{
  "vocab_size": 4859,
  "attn_scale": 0.125,
  "init": "trunc",
  "optimizer": "muon_hyperball",
  "max_seq_len": 512
}
MLP neurons of a small language model. Each row is named by its layer, matrix (up: input weights) and neuron, and shows model dimensions 48-143. Each number is 128 + 24 x the weight over its row's rms, rounded and kept within 0 to 255. Numbers have three digits each.
After each neuron's rows, "fires after" lists the tokens most often just before its 100 highest values on Wikipedia text that the model never trained on.

L7.up591:107139157139125101114086110124130165142126181125172133146163116118098138106122156099136124150103165128124144175167098115139113128123081133116139082173144165117096103088179133132095087155142141103161093127131153108121148120139098100111146114175078121118120160096151129118124123136165147105
fires after: "\n", "-", ")\n", "e", "202", "|"

L10.up475:153150144090127178125145077136128099141177148134145130160132098122098103148137143111069130147147188115149171149145115074107107082124150082107146123156106083144130149160098094127119146096147131125153140154138110156115116126137108105132151090154174126126139143062114128143107153132141140160
fires after: ".", ",", " the", " N", " The"

L3.up200:156095160101094129104129135076116126113136138112139074119123111163149148159107164109133125120118162140141093107147101155165153139090112139112159138116142078145121111132130145107105149129092125115129143153081142118102083140154162203109111123142154105126143136131121114112138131129169164154
fires after: " (", " |\n", " \"", " dis"

L7.up418:138110148136120122126127115105151128174082131096119145121123085105117126115124166057103094178125093134134091105087108118152117101136091153116156139134134155110144128120113146101102154097151106141132118087095181122116116180141145153094118118134085133114115148188107084163155129126116148136
fires after: " ", "==", " a", " (", "-", " |"

L5.up170:138120158125136144117106076116061103084159148117103146119141089160166117163167159159113123145187175157150097154100102128099084115115183152131145130166099145168184156143098101078098097117110120149171138096107154107159111091123099150140133108153094081115116148134095104136113106132133122160
fires after: " \"", " (", "-", " career", "ography", " '"

L9.up547:131155115109164088139139108087144120141166162118160129110136093125162097152154148117115100143108117122141115122140108101177165132159101116156115105123127102136122111158143148142114136125130100130156071140092147100083173164123150153101117107138159130116101138129124102167096110166127159174
fires after: " (", ".", "-", " Ag", " Mac"

L9.up445:136148110135134148137103104092095145097121153089173074142140176137151119134097132172133122126130121136147101141141104113110147134140137142109105145096126165144131151078141133137121115097150111145138123111067124152176151097132146074113125163147145097118101129162116103111163113116134123105
fires after: " a", " the", " an", "==", " its", "ot"

L5.up451:171132132170127133152111127123110113161144119147099192130170140101090126152126104152119104119145133113173125101139110115119139136151103104131126080113137150083084143145071154102148115110140106118109150155073150110138146114153127088122121092128154106162173094104161144130152123174176114153
fires after: " that", " the", " B", " of", " zone"

L7.up40:125140083116147130126125117118138152131133087117098159101134121107129168136156152129118111108080117136147163143136132138110141081141134116132095100086133117078071151131121105153108119132117114124104129114099142127205117146174116110103120135106143125129120127097147091133130142145155146149
fires after: " the", " B", " S", " I", " V", " "

L3.up171:136110111110129106170126158142125089122159150119112141134126106123138125159150160106096130168129088139121098142090156085111106129180132166125145091122104138107157130101144121117128091089135127106105148122125142136115144156116132109107102129143123142110106168170129124138116161081175104145
fires after: "-", "\n", " •", " Website"

L3.up389:136137152147182115138126126128136165151124160066110174136117105133134139107106133180133103110146128140124173135127155120139108146116109133142146171083146134110117128098126121088127127114144131134143107133116108182142123172147119146108137114147092132127096120143069101099128099156147139175
fires after: " in", " of", " for", " In"

L6.up442:121111110154125118070140141116125123129122115116173160116142120118134131137090149139098116066113129082158153144081132101094138121166126082115091120154094136145175144128168139109088125094151110125118111159160140170138096101168114125139178079115147174150146130137161110129108099098094120118
fires after: " a", " the", " by", " for", "198"

L3.up79:159124159143117120103136153084123125131165110153146138149127108115113066183100141122136115159068111135091119118110133152172134096130145132147137116127125094099189122100135155139131111080133101114131135152100178123122123125173117158124126093154136105096149153149116099151160125126191095163
fires after: " (", " \"", "===", "_{"

L3.up753:140182137096092136120163163108143139159117133119179177120094130120162132133119114134100115118149129089136122142126131089135092130171134176104121117145101151121098106109136108135172134110109163109131122118139113126124119096172107151141150095108102113122119137178155115074148132083153111092
fires after: "\n", ")\n", "-", " •", "ST", " Time"

L5.up668:132168083144096166086146137162119127084133160120171120138159158132129102151070117107115127144162105119168131124109084113105135173161144123137132136095125134129102157127111113116084110114128122133122153094107134092161158108155113130124132125109125176181143094149136137122187143154114118131
fires after: " the", "ing", " a", " made", " make"

L7.up691:108170105122111124085132161137155147085188134156163155149113129147093132104122125119155090115180093115124152112119136146089124136130099155090116101128140159107142150109138110135119127158132161103111154166111114177112134114174104130110117120153137124145105115113108123119106147144173133146
fires after: " ", " o", " to", " of", " for"

L6.up26:100151151126097087109197135105147146146082113146135145130135130093108137102127123142138138155117114137103135112115117162106176088190140139143139181081139133122082163151133111134109132124114153117167151131127119133165142166128089137100166106141091172161132125123172115119109129125078110150
fires after: " f", " F", " Albums", "f", "\n"

L3.up182:150067130128084125118096147152162090096148105124115127155088122142117151149151139112173109138117171145140153155133113100127064167089107137146104124120124095129119126145084166126132137113074167148103100133127116148134137104146133148124140129126078175125125143140130123109131104146154139120
fires after: " ", " the", " in", " by", " of"

L3.up737:172112153129104111121088137124075148105125151108133108153115183129117118137134140109124180073166121176144102180138131136159119095106131123080140166118111160118158102131129134122097106116127143153148137067142113094164134121110135122121129124154132109119136111105146131135083120107140138104
fires after: " the", " a", " International"

L5.up154:151179158141098107095196156110161144138103118151134114131121143114114101143156112118147116142130165140135152142112159116133097112152121088137142135144147125132088108155131087097167103130128141106152139130156134150081090121163097149134096093145124119126155126092152108087148133132152134096
fires after: "-", ".", ")\n", "5", " UTC", "\n"

L6.up554:184123099160144179134085120120107143113101134137139140148164116087107129107118141092130094175135128156163130124132158141124131174142086134141085160120102131083151138117152155096063131104137123115098138185118151156142167121189146154133145100126088156129134120094130087126120120097134107158
fires after: " ", " a", " the"

L6.up751:130111091178152127145113157167120137141135115129116131135172142124143122112148158129087100127167095132121157101111132123121106150113090155168128114155098075129138141157103133144137158108129149140124138114094105100121127122134131117106167100121125149173140156146159154114088150110158129117
fires after: " ", " |", "in", "ul", "it", "o"

L6.up198:145132132146182127113108115111156128131144121082115110139116120155137104145111110112153169145101128111112123174131152125131139116122088093148127158131129139163127130124126136083107094103114077139125159081144119124097135143149134131155091114135101133127142073123158147145110107131117113159
fires after: " a", " in", " an"

L3.up421:124129150154118113134129134124106096188155135115100140139135108163154095140109185113107094143129207137119089110135088128163145105122114128109139103117156114138131089094125103161121124128132117161126133192095152140071141124155109132148146120073112126102101147149097140102127144144136090166
fires after: " \"", " (", " '", "/", "ww", "\n"

L3.up96:132138139130137061166121075122125152118128124090134145112152165101164142096118130137149098141085146160189154118095156086158169096134129114135102136105195127138136089122132163085095165090118117144103125078159160139118095146134096125099141120102131111144123150082116155135144119117143100136
fires after: "0", "200", "202", "198", "201", "197"

L3.up187:177122128138082112129148116155109121156166129094086143137151163149126141121124146172143149126106151120152141116154147181120156105123156088130135142096125174110101133118111175124132115139133142102134089102101138150133140166148096119117118112101132133167112135105091125090148139134136125166
fires after: " the", " in"

L5.up264:105117114115139152155129125111149124146169123111157174126133100145095065131086162151132144157108140112110121181100131114075154118125132129112131186097143150129145117103138106129074139096151143069105132113169106119101115144148096134141116148102114112136174130141144132117134130072134125119
fires after: " |", " a", " ±", " an"

L6.up723:124127144115094138121147149110076149148107158104089145140079068127125129108124167121105115127108090134133123178096137138124125148165102131157156108156145106158198142155117137109112115141165097134164103161129129139132104118184135141129144136161100133138166107129114145124149114142138180091
fires after: " H", "h", "w", " Se", "'"

L6.up126:099152100161119112144067146134126158105151113155137146124125097134148135170119152071145092098156126089132137143116076120160147139147136112115130166121139123075094135150172104112076140136141115115129140166143162108127144143146143150170151118130146185113148132126138098173066143100078095179
fires after: " (", " ", "\n", " \"", "==="

L5.up116:147114115104127123078082129098086148106072125119142159149152157101140117096138130108121108121177160135133121142089137130133154078119104092150095168142114107134089076131113109058168137142173110118133162134133118152111163114109121095117138136121134108090168163113137168121157118111139145107
fires after: ",", ".", "4", "7", "3", "1"

L10.up83:139116147115117090163152130123142137143140166135164116118118166142121100155114140143113085094142114162132144152156161151134115134141163155106136078111157144104126118130117135153095105094139135149153175110124126131153160087124107111093125104096113084068111155141163127116119119125154124120
fires after: " |", "m", " January", "|"

L5.up393:094175136108127115146127145108113141112145176100166143180151134141145175090106111122144123143092109101110150104110107122167161092089091129133147147156113140121119108099140122135128140106142135120137148164090112108102131149146147119138180098123130109165102144120155148114113135125148139162
fires after: " —", ")\n", "ust", "202", "and", " Commission"

L7.up357:111104146156095118145134112133116132119116113160112122123105086133176129106097140115069124129137124173141159165078091107083142165123127147097122135155113103165127132125105145145096123133169126116171064149123098100165124103166106149122114096162133142126174152135173102148114110167126141117
fires after: " H", "u", "ro", "al", "ä", "h"

L3.up615:108108132095123100130127182159108131094116126120166112110112122109170116117132119126096091141119151137141169144108134137101173110125102121136125128128131170161171101082164147082112158122135119110112142091125149153091115135121144136095128079113154131144133108125147109124164101109120130139
fires after: ".", "202", "–", "201", ","

L5.up340:114151128096114116112157121162151145143106157108178140092145115145128129129174128174105134133128156144108118119204121154133142122099128159158176152106119133119086126098105113172126086113124124149130127139107128117134173128155107158077112125124146103149136141112162139134131070102152128084
fires after: ",", "-", " zone", " life", ")\n"

L3.up642:096146127134142142096090130095088142119163123102166108159129132135163139108128138183098136128101185135136138123100152129120125114121088124112112118108158145147156161125167128123100133115135155103157107102130109135133141081160126138102124086096131108151103183108160119130132147126104104081
fires after: "201", "199", "198", "202", "200", "197"

L7.up46:139122116119093139094154099104127168123144148169129137093160106132095099072145137123108130070114103095093150121126162148103122139112082135129090135152172181109187123131171129125128140123145154141110145077110129139153152182150106094120095100134114119117120127141122117105109194119127122116
fires after: " ", " to", " ("

L3.up27:147161123131106170183156169109126134121145151178157130133141117142163118147135118099136114122125102116163085139130071128144135125161091103138147126146117141070105102110105154126124148131144109109139106136141142124108197112101122111133166125140139127127121107143132100132144115165168132136
fires after: "-", "\n", " Time", ")\n", " Ele"

L5.up177:144157138164128114137131121063097169087172134139139137134162127207111110140160114118107123132141098154121141120119121123130134092142114162190136167131091206116119169138119088131135106151112158167148143130138146117127118118160126128122136167105111108130159099109156112129135133139104124125
fires after: " |", " (", "°N", "″N", " \"", " of"

L9.up65:150146141109120114100120150134146117103114094128132150146113142119106130145133135136154062101090113113140123119153118127066165156184101111118147141085171162127130137168149113126142154120118158149138095159116080085123150122119072103138133131131189129113164146090123136117133143145122103119
fires after: ",", " |", " F", " f"

L5.up87:140155083118095133141131099098162127124119136133114117109110141086121114108152148090156168092145121108139137123124142123156114119097111148125163116146135133125135138123098158136123120148105118112136170112146112125152117107098117167128122146102135170154106115117066082145139090153103091128
fires after: " to", " and", " would", " help"

L3.up413:148132096142122132152155159101137125088145114117132137104110126137157127124139125153160156107113106097147148110122118167112127118120116133128102103112137109157129168114110167127088137147107124118109173170191106105131131108160109123096126083134149144148135087099070115121117123110133121163
fires after: " to", " would"

L3.up407:156093154124127136101092171141155122148129120105149146110102094136101077147107142111106108114130164143129153141135089116129111136122120119163118130140071150164136118185105122106067125131169110157132121149142149137113152146163140138123128114128148157154120127129128140135133118130114119165
fires after: " (", ",", " by", " the", " \"", " and"

L3.up396:160079105167130156116155195185160094125184166110108120106130125137131141127076150066139102114112111109103106087143146143116102135110126123152115106152092145116121143144123080141116160144108103100117140156141114168140119110115078129126171112111124153118135156131154153119160146122095159132
fires after: " ", " |", " UTC", ")\n"

L5.up463:100161135132180078117144153116119108137129100122160091093099145128126154154152128099103115132127172151107141147152123104125134101128117121109129165131166134156133112142087084121164088152158132110093141164124170102071119141163117129109168135122131111120173094116156137126098091090107125144
fires after: ".", ",", " in", "ys", "-", " based"

L3.up55:129133106119104101111113145132132142116104108155147155098127163138141102162110122119123129130166100148146093184118121094169157150152109129117154080145140090122141123148108106125078117095103140150121124143114177095108154134151107083126158141122118148111120124155162075126142138113163117130
fires after: "-", " |", "|", " •", " St", "\n"